From a checkpoint of a small transformer trained on Wikipedia.
Size: 9 layers, width 224, MLP 768 SwiGLU, vocabulary 1214, 7.29M parameters.
Architecture: RMSNorm before each block, rotary positions, no biases in attention or MLP, untied embeddings.
Training: a variant of Muon for these matrices, 283M tokens, 8628 steps.
MLP neurons of a small language model. Each row is named by its layer, matrix (gate and up: input weights) and neuron, and shows model dimensions 0-223. Each number is 128 + 32 x the weight over its row's rms, rounded and kept within 0 to 255. Numbers have three digits each. A neuron's up and down rows have the sign that makes its largest values positive.
After each neuron's rows, "fires in" lists the words (lower case) most often at its 100 highest values on Wikipedia text that the model never trained on.

L2.gate111:082097189102128122121092087084126129109125128134135089143108133083165154142161116139075157120139080064142114155153135113071145127183071134114092161071184153135097139132076129100175052167122133131156146160114131123144105121139101086102133155174159226127187115137125153095160171044073105092160094128133117112082114091091134177099125096116103124125087183108107135113110120095138150162120156197137107118144111164181155090128127133064141069071103187128141093165144090099119148145161149093148089091084140068148136147133150128134173179147178066151098134148137162115132110110148162102127082117179111155093163123113192087119089131169140148171145087186116185176082122104109124126171
L2.up111:089071119096131143084095156145131155119153122125114097061194051116130162100146137153114124121152079084135078178127106131096130143106145109119138111067152125117092132116048144156155084157099134140175102117102110175125077166128140135072160100093142143123133136130096127163083145112101132139116100146119164161121093141124139177078107136098121098122106115146113089112083162183092196117183122106075117182059123185103138064072136086120131112151102182158161098066131094132128167131154145188145096087110134121192069137106114052094065081148138108143188109175102132131137143153158129141168102146130121108105136145126145088094101063105194232115117107159143144155099160106171112115157
fires in: "member", "men", "aleppo", "may", "those", "mvp"

L6.gate281:193112119167136135100147110165128156129130109108121128157086144117066087172123154121083165126146116142085183070114193149108098143116103146084195136101114097109145144061111111134082102103160143082133161141106124171195132115129123086121123158135090145136154119135143134066128089196179157144080145146092151066060146119121131158110101180144176132128160108075117120139044178175156109109141119129161107228148115105134109115098156092060126107073115143129088085101079141129155155148153159094139088178154078162094146179191154135148157114126153118127100125150160156182140094156155112120103161129183146184163088150165122195166137133137126126133137100090168127160102112069208143145116
L6.up281:132142124110097139060102088152057115089171110113143136157176172163119139117097130064157143127125120146078192103157116120086094093107146118093147113099098109128181157115187085141109133123152088100064146100071101146136190126067071136128131146101125159145124122116125111125132156149097134130120045099154100100138152088176103076129130128138114196125178119110147109088163165165092149113121170093136110144170118150102181120156138069150145135211151150092163099157106120162096125089176106177128128160117172065118119071128147154100083119123093135077036098124091109075083136120153082132195175123138078152148133176147148150144093120094161108102127132122158224128090147169124116087093
fires in: "a", "original", "avenue", "love"

L2.gate323:139105190148140145140139151136162152133138145147100192119126138138165110132139124196133086128192163099087140072132125121123148140127149138100207159190150119060095081192145127159113126111180163164126087115109110165153117101140076139158177111138106177096116139151152139115120055191150192170128109091133164105108156105109163173152122118169119111128080146151119125112196143123105136105112074100178123155117096120127137119111069086132135108135060094139126152164182110162110112128135092171172176146172094097114193127118084105118128157141117112139163161092067123080088106167165109090137159130192118151080093133120196124083142113158171128121192109093137053165150044109094080093126
L2.up323:134102166089179060114068112099099213147116105128150120128103137127122138144114138178196098105128141141125094108183087139094139124084144151153080100083148140146049156189107190117097117124107086179133091131089166161093108131146127156053180105135140124071121049151109162107128082158164111127115133140174131188124170100181087117125120189153148147117121087111104141083129087118105150111183119060119136134175122095112094068126175181142079135154090150132144096107074141130159082136077141085118147153092092158200129072176133146164182136191118122078137159126106130138137164131121110115118160156145100092170139111125132106095099147144138103183126100105139100165180100080153091165133
fires in: "series", "event", "yards", "original", "tournament", "eventually"

L2.gate253:112122100132144192128119148104172083102097180153143127085094102147089113109115105104115189051116127140126126147118153074144158093073114158148160157151089123119153105126132131137138111087109149077146129127117111119131106109164127087178116106103178141096075068120173079124136108088093163148132106117112104149122158200157119171093136127154192150099124120132082144138099141123217135111127114103157116128078161091077144056069113151133110116110141143165152102130152130158139093097166121093157107148172065119135104199146126156136120122070094150156153100166122061113130166200124139140182046059120106107191079174192202166143129169153144115152176141094041121146122089132104122132109
L2.up253:151123214155145099130162049085103117104113192112182131078137115152163186114170169087174133109066123135136119131139143159108145131110135110147153131068156152150106085118094134177111092178183181099150137132114149102196171185123158161150135128122071205064191157124079143134129140107161121122140142137121122093119058097147132172123133114133146102134118098115084201115133142108115124122167117108156115096097103055119121105147128109185152073155103135102140138136114125128133114125234149092088069023169111147146182139143103121097098140131083158142079132117141109060128120107096123148154193150150093148116140119111142127120099156134175091154096164126149109152093138115192115080119
fires in: "united", "new", "county", "ice", "iron"

L6.gate618:152085162139116099108144135104112149077116122171214089087107160128169087107159096093121143124156151117142131153070138129132107145144211157080109163127108119104129152154112174112072102147164117095107137142088127102106164054077150152070106112076131081126174135110115154057109128094106129115123089111120208151107145062069121105093158144152130124093140094236103156076161112094091173150085144186159112119144134162122123123102137118115166069171125096148171128118149130173142101162171109163097100125139170190127122135067131135081119162113125105057126085122099139104198108151108103138105153104166105167163119121156130141090099109121159103148162086115133164117135163140103235097115
L6.up618:115148130129138093120131162060090139153104116117055164183137152142103161095158142110099106110153170122101135118158116120109182169126107132166135117165135085176096122101146138146037116126141175148166092119145129066063179121107095096109093178152139101146173061143162109127123139177137148084170082152087096126094108137086148119166162105141082114186122145181121164152066125122071129130171123159103141120124064129170106134124074126122121076075130160029132151160153144130112152157140152094158130088209152146112179130163171112076087124135159119147069145092179121109128164097134086123176141070094088098132157192166082112149127172125121076168112125125134172152109081148126114085086
fires in: "to", "would", "of", "s"

L2.gate715:135058149126150151141094135135190132124115101123162124119116138066087085139118128150141137145147154184149135174132162118123146089130064168122204069117142143127145135122099197124157132162129123156045134166131147136125093101097156105100136131167120153113090137123123179146159149156137172070121112077159146124076119181097141096151134150144158185166156030166101145123121156100130102148143108086114147111144167048139128138151120099140078145126167098081137123138054110119137095113072095089168051107109157102083132180161140156125168115135118201136107128113174175142092179100149119115147105093139116165137101069111151131168192185183139088149120098113117112197183155041104127140137
L2.up715:116105147119111155119199165120069075105117177163164167093177127112126102153126128135143104072135184159135162105120129101085123152155188141090147173129142133141121089146125118163170139108130146099150073123164127096086168102155145144105104106160174126182197196170109092187116110077121179155123120138099152125151140125116081122119104087148128151128152135151047133086149067172152133209136190121163145085153188118136121103164107156141098188185157135144145172140112116163087078095152173160148143157104082097084170113106150079109188144116149166104114157154128096148192138138090103140124136090093135139153111108065117133081132056149185117064099122093174140142125105125086125191158
fires in: "squadron", "professional", "free", "show", "showing", "followed"

L2.gate577:135064170111100089116099128130098113103169140144107109101131162118083116069090120164138115146116089146140077091135115128120141150178118126116144089168153084140107113168074100111156072151114099143175170095102126167132173098155139083117149145149091202096144125161182102091112135098140184100171120082165114139161077064150153161130093123121053116111143160151103147076117101125082156139169187153085137149131125146128148127146103123087152121147060079157139122184077146062087207072136060120120074098176150139088136142131063112159115102175114169139143138093191108102127122137090089051125121060120104123140137180094151165106106083115168178154145141117138124080088143127154158104173
L2.up577:147148146145133149083105161064152100176108141204146116112046164063087091163192103148117154110131135131120143122101083188106132160121096174163089155111126120092101182132021156084152070115094101166141142080127125135112165128153139116065101173156088152106159118094166159114067136092163106157106118140108154101104195131102137154107110128088111184106108131113142128096157120139167148196150079129140099085168126151209139138111045102114134122156137102152127083164113127148146139120094138091094118080125157131093110127117108113106134112121129177092173095109116133110132119081187107106143137081166120077097062134126132117131130131070132122159135164165075071134074079148167140116199
fires in: "due", "same", "may", "they", "these", "s"

L2.gate427:161128115109117119195131138133187112143121105098133174157146117122099146162157166081117110099203137133125143147137105136101148098141103157122122126104129114089042139133114160172083161147127139132075109108080144155078165091155153136094199086149115105131128143111105131154123134124119082141089125147170143090135124075156113112127106145114158080165170135090145196111141111169141113153115087127148083148185141159194173119124155099154137116104066114163129123165121119123169103125113150203123174112145096158099154113154029137102140136122162141083139121186110186122162072156247094058188142143116094179102081135063146172120138172105152121118074116146128096138155148114113038092095
L2.up427:166134102186122182120083117128099159146139079127139116148121116073127144134201196104100078163185052159143130088130177131141102118139148141139165115179121166132116107114096074149132120162135099186127171110187163171127119121147150119144179112085058095180062126122113158149147115094154093106119140155148178203139126133132121161102198185155110133107140139135125127113150117097167135192096096139155143094122102125159148129198118113143156109127055139174194105134108121109159117143101160127076114173144160115120175178153098126128085122125087070125085172101107074141106117108109091129167169117128117179123150144073117185111093108075187072154151187162134174141109127073117099108071
fires in: "by", "however", "before", "addition"

L2.gate209:134145133118091085115161198105088121126152151114161119149146149107159169139056114134068138127108195039165124084128099078177126136143106100141110114104138092138121147139144143125130121122163097151099152122113164146095113153123095124122094158058092174144127169131144142147127146141113119116109112163146146090168065157116136107071110104074101068071098081160145148136130112129144088165124132079157145141086154158123134129111071164178139095147148136129131175175124189179059053072103060124165129143105148090145090115092110169114095072207110103167102128076177110123124128087140141104092089137190094081144140095153120080140120100060149102202142039124155141151166135093114147112141
L2.up209:107111149153189113083114160145140097150127227122127124133188154117129181077130184177150182093130149130188114118170112147136183108146144149090122103104145104100114127118164106096097095104191173135102152102124149145130190126104111116138119140162095122108103149117114156113147106146160176137187076178133127113129110146104140130118137139128088122114104135167135159100153093134115075141186153094076151170122124139094114061092148100090134138144219140066102073121137134169101086085140124132147107115109181084111123091097165192141061071129103119110032058103128146116057111177179166139123112170167158107106114162143166123102100066114134092094128114120165138152069134057097124135153
fires in: "however", "red", "how", "human", "high", "certain"

L6.gate1:140132117137119115143132100134145122141150158122192123096104078151099134153192106150112105056169110191028158170112124121106146134120066155132113124106176119141123105176118107106139163126112144088109069139074128118091075077122108150105095181121105113146135095118153186092136115147077075139087170121092112133136093132109140148124105167163162160206103166133142102221104165171154157122099144115119092130113112124122176079155092146179125107119148171145125098120157120145163096226093133173127140183054110126094144135055166145052136125149152113172089101167138155083166128164102079169129159151114073163136163144177170147090132145202112118121136096078104127118161135130106149149129
L6.up1:161106104073103185185085071161121158166114093146135160095128132128138201143147134139068136099121102116125074094151152097087162120127110125116082161117121099133103046180167084083107120137131077132100135122133132111104135051107182171100070144109149179138140127091129097149095148174074158110119102143151147163108106100088125116100138187120168108114106147159129132171088181170149120126040157116133090095140127136123216163102119130107099091112112127119131167130081096180116092132141086123207135148106118093119142080121199072062139132184153094156117123129195087136102144133103117182128091145137100137109127198144132118072094102110125133065129142084096114124189177109096119159113
fires in: "to", "with", "of", "about", "despite"

L2.gate517:132048199123132250042143097120125084163095136147098145177146143170137078128078060103153206152175126117099118109128093107178144191107140113144139149164055115156119114143162140160113142118120132122144122088082124140178124118127182137165093199133204167179107084119122087132119139135119160165145183140119121098121122157140195088096097159118094111108150146127170160109102095048106119103149069166140144092133099147171150138088115162116161135136102163144128134146107091165144167174130155106072079139147163162092158142154149088114133158117127100130138173127111199145133139130132133084135143208091120123151132156134140131157141126101132150151158163154132136096139101159102137044107
L2.up517:095083160159125117102116145123116144131168155149160117150156182103092083038128110132075151108150115111170132146120114199162195152102133139150113098165090098163073123126149133168110138126133129106142176100093084115160102089136097164128098135184118153149129095130110101162131101170105072155127140163133143118048126158108174142034095179086112105096147136117116099135145074051103146136173100129155147109155128159081219096104107155077113111142121187197164152132100102076139122147101156149095175090111118158092114134099153074166191223137133106116122077104151124086136163127115139106159096176133201155178132156147144149121168159147174117132156158128192135147164139099152134123115
fires in: "as", "if", "s"

L2.gate49:126163072110102142075081186165092131186061151134106191123111115066169174108167126104109121097123133119104165096092152115147136121149117165097106155147159135126130139166082110144127125143128142121064148132178135086109136156165160108052171102078120099120133140186080092116146087138129134105175108155132195101150132034148126124090165127129149072098115103094111152129141135170124108070163092089079100065141134075103074153119075156140086142142145142096128103101201069091181124215144170062151148164159133157113107089146137143081146143161122133155159151113100133113146090136151166143112082082115126131112092114138133099137069172129110113171078111121131194170056140164119144139134
L2.up49:173124110143104149151119047151129169130119102124064123104145137114152104170157140095125139143144139154100105144077173160161113129158103091137166137104088137134116098085183141137163142122123143148122104105152081139110153149101083160163126149183097175137189152088089062216142100140039180171156108157117091143097164110176100096173083088176071150119113102156176091079157106175111145121145064159157059093146105108109128160145121138069163126118097131127087094180167163148113138081101158137160097057093119103075138145072148178163135122106084126089097107173130087117080138147185095143084144123134155111048094151158130082100108115136100112165144114134118083089102154142096109112150
fires in: "records", "track", "radio", "tracks"

L6.gate637:116136119109155114100076120065133158120129166118135138081167095134195149183184126117136150140140113130192094130093132116144166080121109120156134195109137180125106088133116147132113111119140184118150156137100130115159139135166112152129209127117162114166116098141161123158125209109179092120139094146138081086172112109167140101124160141046087131087140130091073092152130103181177151064124072140162160117096157180173093130110135129139152063178049090131107080188103120117090119125070151109128083149111124188070121185175103131150099135137105152097178096159048131063142204151149165113059145152150140136113135147108185158161126118090128143129100137172108130135103146119117176129115
L6.up637:155147134137098146157070089136114109171164135143162177141110173109144134161149150092130101132146108210093156119085116144058148105132058122196162138124156130092119165109134114193098110126128160133161165148145122162136099091180112231163164085142121100172097107162132097169181109108145117152088120141127164144107114110139136154132118106079082159154133090132062072127121103146146148048114096091177163083106153143116048114123184160100146111182064180168087132130107135118115203136099136096130101141056193154128088183154149162131123141155128110144138163118143171179142146115093140093117176161125140075116098070096134153197133161087151130135127147147131156110104113166115166177130
fires in: "and"

L6.gate88:117099126114109104155132099174136058130058164142159145065147099144158114145114116145115213180151129118097084055137082143138125108130084127150145155168143156113105130107157193105068126125153097143100057143095114078153153118165105180154178103105167175144174184098062114143150145106132146132108150118130100173146166159195092104139101104151167127133179083140180108082057181129096113120099099183209150149149097127175157121152132132091112098153133147108107141114172059197137072071112142077049143178105124119133163105147128152109148091135121109117144124088117145167071138156114128139131145125164193146079131076116136085162139103150134102101140160188093146119109121118149130136120
L6.up88:153111097147167110091147130101110107117098123196120069116095102158084113169197165150145124141124063095099104163174143155100108124088138109128153152120160123064107106137120032172174118148064189172146166110091142160193110170105121152150072128125166115109122183087089134070150142182114159118141131125144134025141088155176121137115109151098110108185110119175120119101087147146119185105148159106124169103136120103111104122152141164109135092215109159120127106106123100196074092144126119088140108192136179134111123139043158134073130116095098154112122159123155094157199117115113064093146144100159162140103097150137143067115158120168110132113143149165138071097111105145120133144163
fires in: "and", "or", "original", "organization"

L2.gate574:099121162106068133172125118162128153108117150132141169149135162124172130112157072094141154127135162104119096117156088155166051114098129104127179142148146121174102144143129146175106136140122100131144111117107148074115075157106172146146174113160157166133117087170134127161141117083111153090198099149168088046116146148138121137093125128108100142101098117149137158083088113130112149088116134158160167184130073114123092127057126111145110141133094124126097150154110156086133077116112046106161080151133085123100143150169168082091128122109170109108143098094069155059056084048135173044130096152094132121122096083129163174132124157216117198096201112161147094112176144146112066100119
L2.up574:169094093195133168095164082141137148149134091157094193160140072149132173155117146119077160096127115084094142150058139127141072124125070162143178094158165133106169071092100111153175166113164141122117099106156159132165114129190071131139100157140125138150136125110111110121117144118104099169072158149108117120162122083117132158079147130138172127069153113047146123047122095104160167099126165111091124116128137115123065099125159133187147109156088136122134121122190176164190199143115120160123155111115150107148097146091110103124084174134113058142136133107130108119163129121074165088081145154147152154070148157139172113179121105102113096110111117095158185202060102168062149145179
fires in: "event", "nintendo", "eventually", "according", "consent", "spent"

L6.gate223:096147154090093177101186109091175196191094134126144138122117150097182142071076097153109150166084080145149093142137142118125178096144124176140134127100115110096080165151181188146119150121185145150143139144085106137097130144109067172167174163114124083152023088074141170113156117129150148145151100176098076147107098082150133120200132113156150116159063082148116125136095157121114126185157110133183092109146130141121112110108126193060102080164142112101116069116132091107095137124159126138122093135149122159131120142126092134079195165179113136123065108128141141155107065125163158069132116174135115142198125127144176112131144120117125129092128105138144149149105221113134083115183
L6.up223:133174116128107049153100118125104117109137105153166122141150168162152204127067148141079085144122124124184133115098136110139033132159101122150130181108163098108115100107073078138092099109143140114063141134109123127089098147095141122148153092171088171107181121127155130147101126121119112131154075141100181139180101158201223145129109148129202127097118145166123084102140088174162133147106147180157143139111096095163098124172114139123111094100115182072102145121142125130125132162077155163142207171150121145135103176179100136135140176127129163158099111157102120150094102117128125109174095210133148191145168144201160108127103095123102043154111113197108140157162095121123084169144
fires in: "cross", "railway", "thailand", "business", "railroad"

L2.gate380:132185182074123137111125143156153080082208086166142047105175140145141080112141129151119078078124098119119155142106174137115132129111128204127127138127171109102112084133163103191138114122137124134151133101148072156153133156101127161091171175073093120113146148149180177121198124139166151091112165180124146120092118138077077119137136126102160088124090147132154062106185158096128096118112105132130151078117046074196208138136170128158133131160168048126148143119129142168101185111095067136127143114181135131103144107150076160149061091121163070168151110134102198117138122132118131102171115119118072118131103165149181083111130100132140159075096146112170150112131142113165145106115
L2.up380:141131191094093135104149102139093118082206127114104164125192137164194089150118108090114124084122132137125083103125129147088113114163134153132126215092133148150081139160132178134117144119181180107115156159101095106155114083134123149154129092153121107082161156124103137109147105145165109175129127125134128176139108157038138187129119077135131105125130145105156092163112116108147134138060137147095119101146116091118108151102159160153150075134090096127127110113138148172049167142235098145136165128134142150136142147195074110140108040106150042098130139174088154154075102182132099169140106121099065149155132079110121137085141140172169146129102146097147141117082165119217144078087
fires in: "all", "little", "allowed", "literary"

L2.gate617:161077144124116120165127169151174116149097117125124130126212118084084125131120105142073138108152031159118163190123086117120146095111127124168160139112108119119183149101069154093110152137116086087159182169099159168205078128154141095113155142115119180151156088099122141095099134084139118110154106114145115111173108148124154156072083117109150087169086175140088170110178167107044137142166109071135109094028145121086142077155147131157141168146108124143118059152117148153175142125141132077131068128099148117109176128106101067092148094105078143080174131075102107175123096142144138083075096159144129173123131161131126053116107134155171135166129139136148092131156108104181101119155
L2.up617:158127113137127114192155159115123135149142146091195107146144171020064184111136103132075132083107097147099149155091075105119163087132177079188153146120125062182216119134083071153114163063121073083154075158124138165151135127161131136135128133127123150158074132124086127066140166073107105140109145082170159109130141116108162139161131143128116088131146150172108115136123117082159155123118102106143128118097165142090134113168116076143124147129172157120182106132120174139101112168166153090107098181064116124153090127087112085115090180146175107126199131124052131213141097142161113100126131164152152078103110146124123098069130170158094149136117165160166095160156133140171127102122
fires in: "none", "men", "mary", "most"

L6.gate710:124113168161149065110159137100182151108167057084053090156086160157156131153095085130056129157150149184144145156091079134144132157158084185151100153102073126126116106137168177105118142197180147163148137106114094166185104124058150173146093134111106124161077104125167151105150199196094115132118103175093140058141081051130148134116120127130108134138074175142114133099078135114139100171104133120194131120099105097132174174222062122116114120155131108114143143145066099121153095142115129139136084134075154127110117123176079163123157083085163133122114099105126115143191127154077123178132146123068096154119135108083100096110126148126138144121098096124085164131098104146146126137132
L6.up710:165179068072174102144123165174132201145105094178127125166097155086091083089114095144127123161089137123099129111135110168134133162122060112138132090100086103136142110163159122060086171169122198114163119129129125070093067106128144156133126046143134123184101112151151149106142124182129126100078127134078055141128106059102147170133189161122107147089099166164108173183069182110123070115131142141119116136080126123153127163100096130138111192160157159097158128170145141123139145106134071178189184094137091126159117111079150133139148146098118135100155121095083096142113114159108121164121112072128148122073125089119063184137102100088159110097163134096125141148147168116069159083098
fires in: "of", "were", "are", "area", "for"

L6.gate168:189135099038172126138214133150074113134147142122178125113117111090119158117113148142133127106123111138080127083101167130194043104100160180119132151144086074129165120132141168136128063074124143103098184080090089212088197118141127125135146068168186109173097073131134142046124198149094176183091158109122135146122114110174090161159127189110151115149145139176129182127095164082132159131120137120172106169131118120128166148135176149141137106084127101152120111179125083163122090084098098124083157147146154181142121139144142144110112111073153112100131055109141136124124156121137135120133141169125147162097125186113139132143147118100121117108113089141126183156053101083139166169122
L6.up168:156123137123100090099116085160105093116141101079136118100153082085180115139153099095161159109116162133105130124133097109146133131085125143131113161128123093178114085190120158130145190135195181084172138192117152125134133113074167166154084136142175068126172111137161167074156167150142139126123174125153146124141152104062133091107152096159207116159151114136150138178060148157150123155122131130112110137142088160202166138138084150149132111063110179134102141197099124141111159143150183140177106079120107155134148116151051099107135158132197093172127149129106152144093182115087149090118053182128155132094120150184085157116126070178169205151115148117132126108104060167137183136108
fires in: "one", "some", "for", "left", "any", "all"

L2.gate563:161064092193143171162132144085087120123104158184187141119080147113113127144169166162164105073157099142137187098143126155115157140136124133123189124049117169144119148115103056089097110161158122124136121136170066127108142152127140157138178102227119118110123118111156124101152111134119132082206115173164103116097131109193162129101174141145124148094140147167112143129129134140121155138095154091095094103127180128200135096082136092147124130116166157186137106099153101103069147119125140120134085161166080091098146112128064144136115101093105111060072124133142095129173175196157114056112119148113104147091147103128168089108105060082142167120119135153138077134103185089060109146175
L2.up563:154149129110053141123146114146091179054083193114145090136082143133147109158134149120147151046143141108097139112166173154136143183128125137127137079116104090135167122124197086205157091130148153082154126119137102144150152145072139168135163132136089123123112109171080074200139091154118147112076119174164083115106139119186153108170156116086092111124152153095111142114132152132103127140109115105132177123138163109099075157113181131122141184142162068137133135180109122131115146114171111090118170093127132078125111129131114130092129095101129178160144063106118114097111188058146096084103147131093134172136119190164135111230160175129089068096174118069070121175097131160081140153093
fires in: "it", "there", "next", "ice", "indonesia"

L2.gate366:082105136121103075160108090090145156127107112077129116058191081131105103130182147137149183125225085136130150115108122123134153158106173143115142152092081190119074118100170103173095189120122127164146202145106125151145111135097157122101097173108145119171135131104053097140150152122135119117155132099103146138184168198217091110160036137118149089113087130126095128152108160099125118142122186111114132173153165107134145050145216118161096090123149100130127112162163165131168079137118082162132113121151020169140100126133110173114123136094125162118112169123118146175148147087132154103066134130130100115124112098145137086109112130094140127133158082152203092094131122125159150134108
L2.up366:138137137143114146134157124122230112096158132141136111183144074093142090129200104081116140129181110120148098116118198119167113138128170181102093189115152128119094110084107140224144122115072141094097136136113212113091094103129127157106157141180123116147097140095133125147128060138161152108150130130127139097141082123144119116155142197138125130143032188128167143079130111091059130090121092155139102118100073128122092125152086107130122156096151138083120151039180151113183087121110159177111056103138080148135116126177141130154090112153076166182151132123124178085168078121161141114141107087141133130099078071145174171142104134120150158102115088092144118146187152109092136133156
fires in: "original", "railway", "thailand", "railroad", "originally", "information"

L2.gate343:146141178095139131097090129177202165135107127132148169132149044111059086135185099140088078167081139213118108100149148152119080086079088125141154151089103097144134127140120098091100191103109165114124148192102129133154064107133144103109157123145104107128155106158166151126094089169127113130117110110124126133159138160142123095087100085133159127131103147109151134072107105147130196160197144114091120154126175186154125160113096136115137106091125122145188004122177141086118098152080105069075109177105118090151111151114130160109145166078129083104122104146117107081162162090125105139129173192153090156127111138147117166193129172118191157076130145145183140136101145094123161131122
L2.up343:112128099124103153111132162195181168115128062098188145137125149158144100174183094135117115138164068185156098103137166115127152142162118090176118178110170100099139119090102145108167117085121139084180099072145117162114150074088125098086094052100159148127155173115145114147138110128088085095145176080166120120150050168138192115171117215200123137143098147161101157140137127165164153139187108151142145104105128106090066083164120130163102152160077120130123183078138110209101108105114094062137172173056165135164110113097108120125131184095164175103094098116130097107171113143142157078121088114092130131061146120150117149137145151117101158121099116146141130157104141086140126137134
fires in: "at", "from", "northern", "near", "club"

L6.gate276:128109096119080150166153152128101098170140074088118113117060134153175161134212119167084162118153117110121135143121114148130108142151126086114140094100167157061149109137114128137127123102142102138145153172143159101078081114130099103130144091135100081173147142165197105100137114113131115160112118101093174105084139163158112159129174119060138153074100139096107138113133146101145133071110197115118168139149131107176149096156171140143116086143131111160121194154117127197137098086103147108112124048109151111128131090176105131108147038082099108141093114168187149113142096082135070118049219082163118123148202174120138119113064147054126118133059145086117118081170115122144164132107
L6.up276:119174145086182134111127216139149143175146095192127131107139083205153084106105100133073163120115152119116102135115118148158147135158125102126144131169108149118119179126147117163128129086143097131083142139152121087072112122134067153159082056129129203179114112138132084136169124153157115135151110143132099172122075078157096173199096125089101128086112202077085179148130096120136097116125117136097189170141131114122091105085176144114123131111166125162151099112144173169089046176134145102179137058116091142135148182098112093146117121142161155121066105116188195158105165138066083132095119184157109098139156132149140141110087100167162096116131123068143105137084163129151110067131
fires in: "of", "authority", "major"

L2.gate331:144084086122160105176144071130180123174153135112144097136126081128113114096148184105145105141135121088144122093113139133059134120135081143142132121119128094156110072124085146067153150148119132127193165067115108109166133076142129136138107086178154133161122101146089118090079159135158104094150178177156132120120167094153115148185107161101136135117130132077106150126112131103130127177172113159137127152183078165146172136077140109109129151145153137153209156217141087166134135040152123099193111165149134155138133160125149126168166187170160172122144119148149150083162160126022153143131190163084079138217126171096174158117119155159132125104126149108085138107087184098090179129109
L2.up331:160156155137090112114134104183087155176125159103102170148117120133144116094131086128087096119145141177135159144130059155133187091172136183147116161122135118106127080131071160133132139146103132103122149112096115104126093085153081089171080130130116157089129153152112097090093163174163101113151150142153160057135068144124203124129075110220169153130085107140157197141081097074155162145106169154097150132114129126169130091149097055133082101090091141180102093126103152161103106177191120169104122145092042100098132100139064200107115137151133119102150093097098097139136125140083094082179081155085169112083111057152110156104113148163141094147107163147143136145125087101153108172134
fires in: "new", "from", "fewest", "commercial", "trompsburg", "few"

L2.gate671:101137145084106158092128103120125149124126114168133113125119126124125147171143108089069169181107144112141142120167190128076125105096119151156086134127145168119102095127155133103087175112096180131067109140085078111176155063193156056155103075155115140152118163093087177147127057101158111099157109138122130104178184136154126175140075152153156131249113085149151139137158132160144098129039118105135111122165132047133137160202090164091133157139140134214118125145099076147120101149086140168125119094140115130137168132110129094161134132111148083098140151171154101154104165149118128152141117120211095155069122080134132100127106150158138163121109145095163085120138042151171131136093
L2.up671:145118089088137196097135149123095144140085126196131112099141110137180087108103105156088224196131141118089178131116143056143085110154146133122095126125117119081117100123121136083092158131077130139118076113083166111100190127130162058152089086126118134121123114091091139155145108112171086154149127148075162109177153103129090121163079193166197093187110109135098125100078136115080116110079094144108100106181116155177156158184096102135128117099149180145103113143067078166122111173103166192132149100110142100103131135149069131158084159133160063127106170151139145091083126086085112113142045111145076111088116140082139128135121137082110169172094125155164092118122108178121133124114
fires in: "championships", "championship", "performed", "program", "programs", "programme"

L6.gate272:100153118089096151167130132063128113100104113111102131140121107180117129170091132146126182132189141110186155134144133078101089142130118102094104111155173110077117155127131140142142064110150068087107190155088210096163093148111132059117150116111120114152143117130168113118129176158163136108153084154136065108114146103119119067189155105133141138083074139181121133095129156120135104100060151077186106147157146132106118089188156095127156117090096138158090131115143149098088137126071169079082150121133179191073139131089147159182154106131125182133145065165216150089118140093135095195071088189162128098120133102091134102117143109124114127147125100134166133089086183074135186142128
L6.up272:113108080084187124144108170120112102151093192113151096138081068091181169118074137112115123093127146119149142161108159126133077173123080121168182061079101157104150128119152091131106104079123149118125115129102138057098126154148137069135100180088177209157109147148092170141204176136160085128115168076157135159086127106118119117152129128145177185096100145198075148062086145070121109140099121142125128134144097154129180107118145192101135087174137144084152129120115136121181116113088125109112200136132118125151192158139091163140167150152131176146100108180105082108106112080115158133079104155126099163122145142039189176107086120114106132112134141152112122079143148080104138146144
fires in: "of", "tournament", "building", "little", "tour"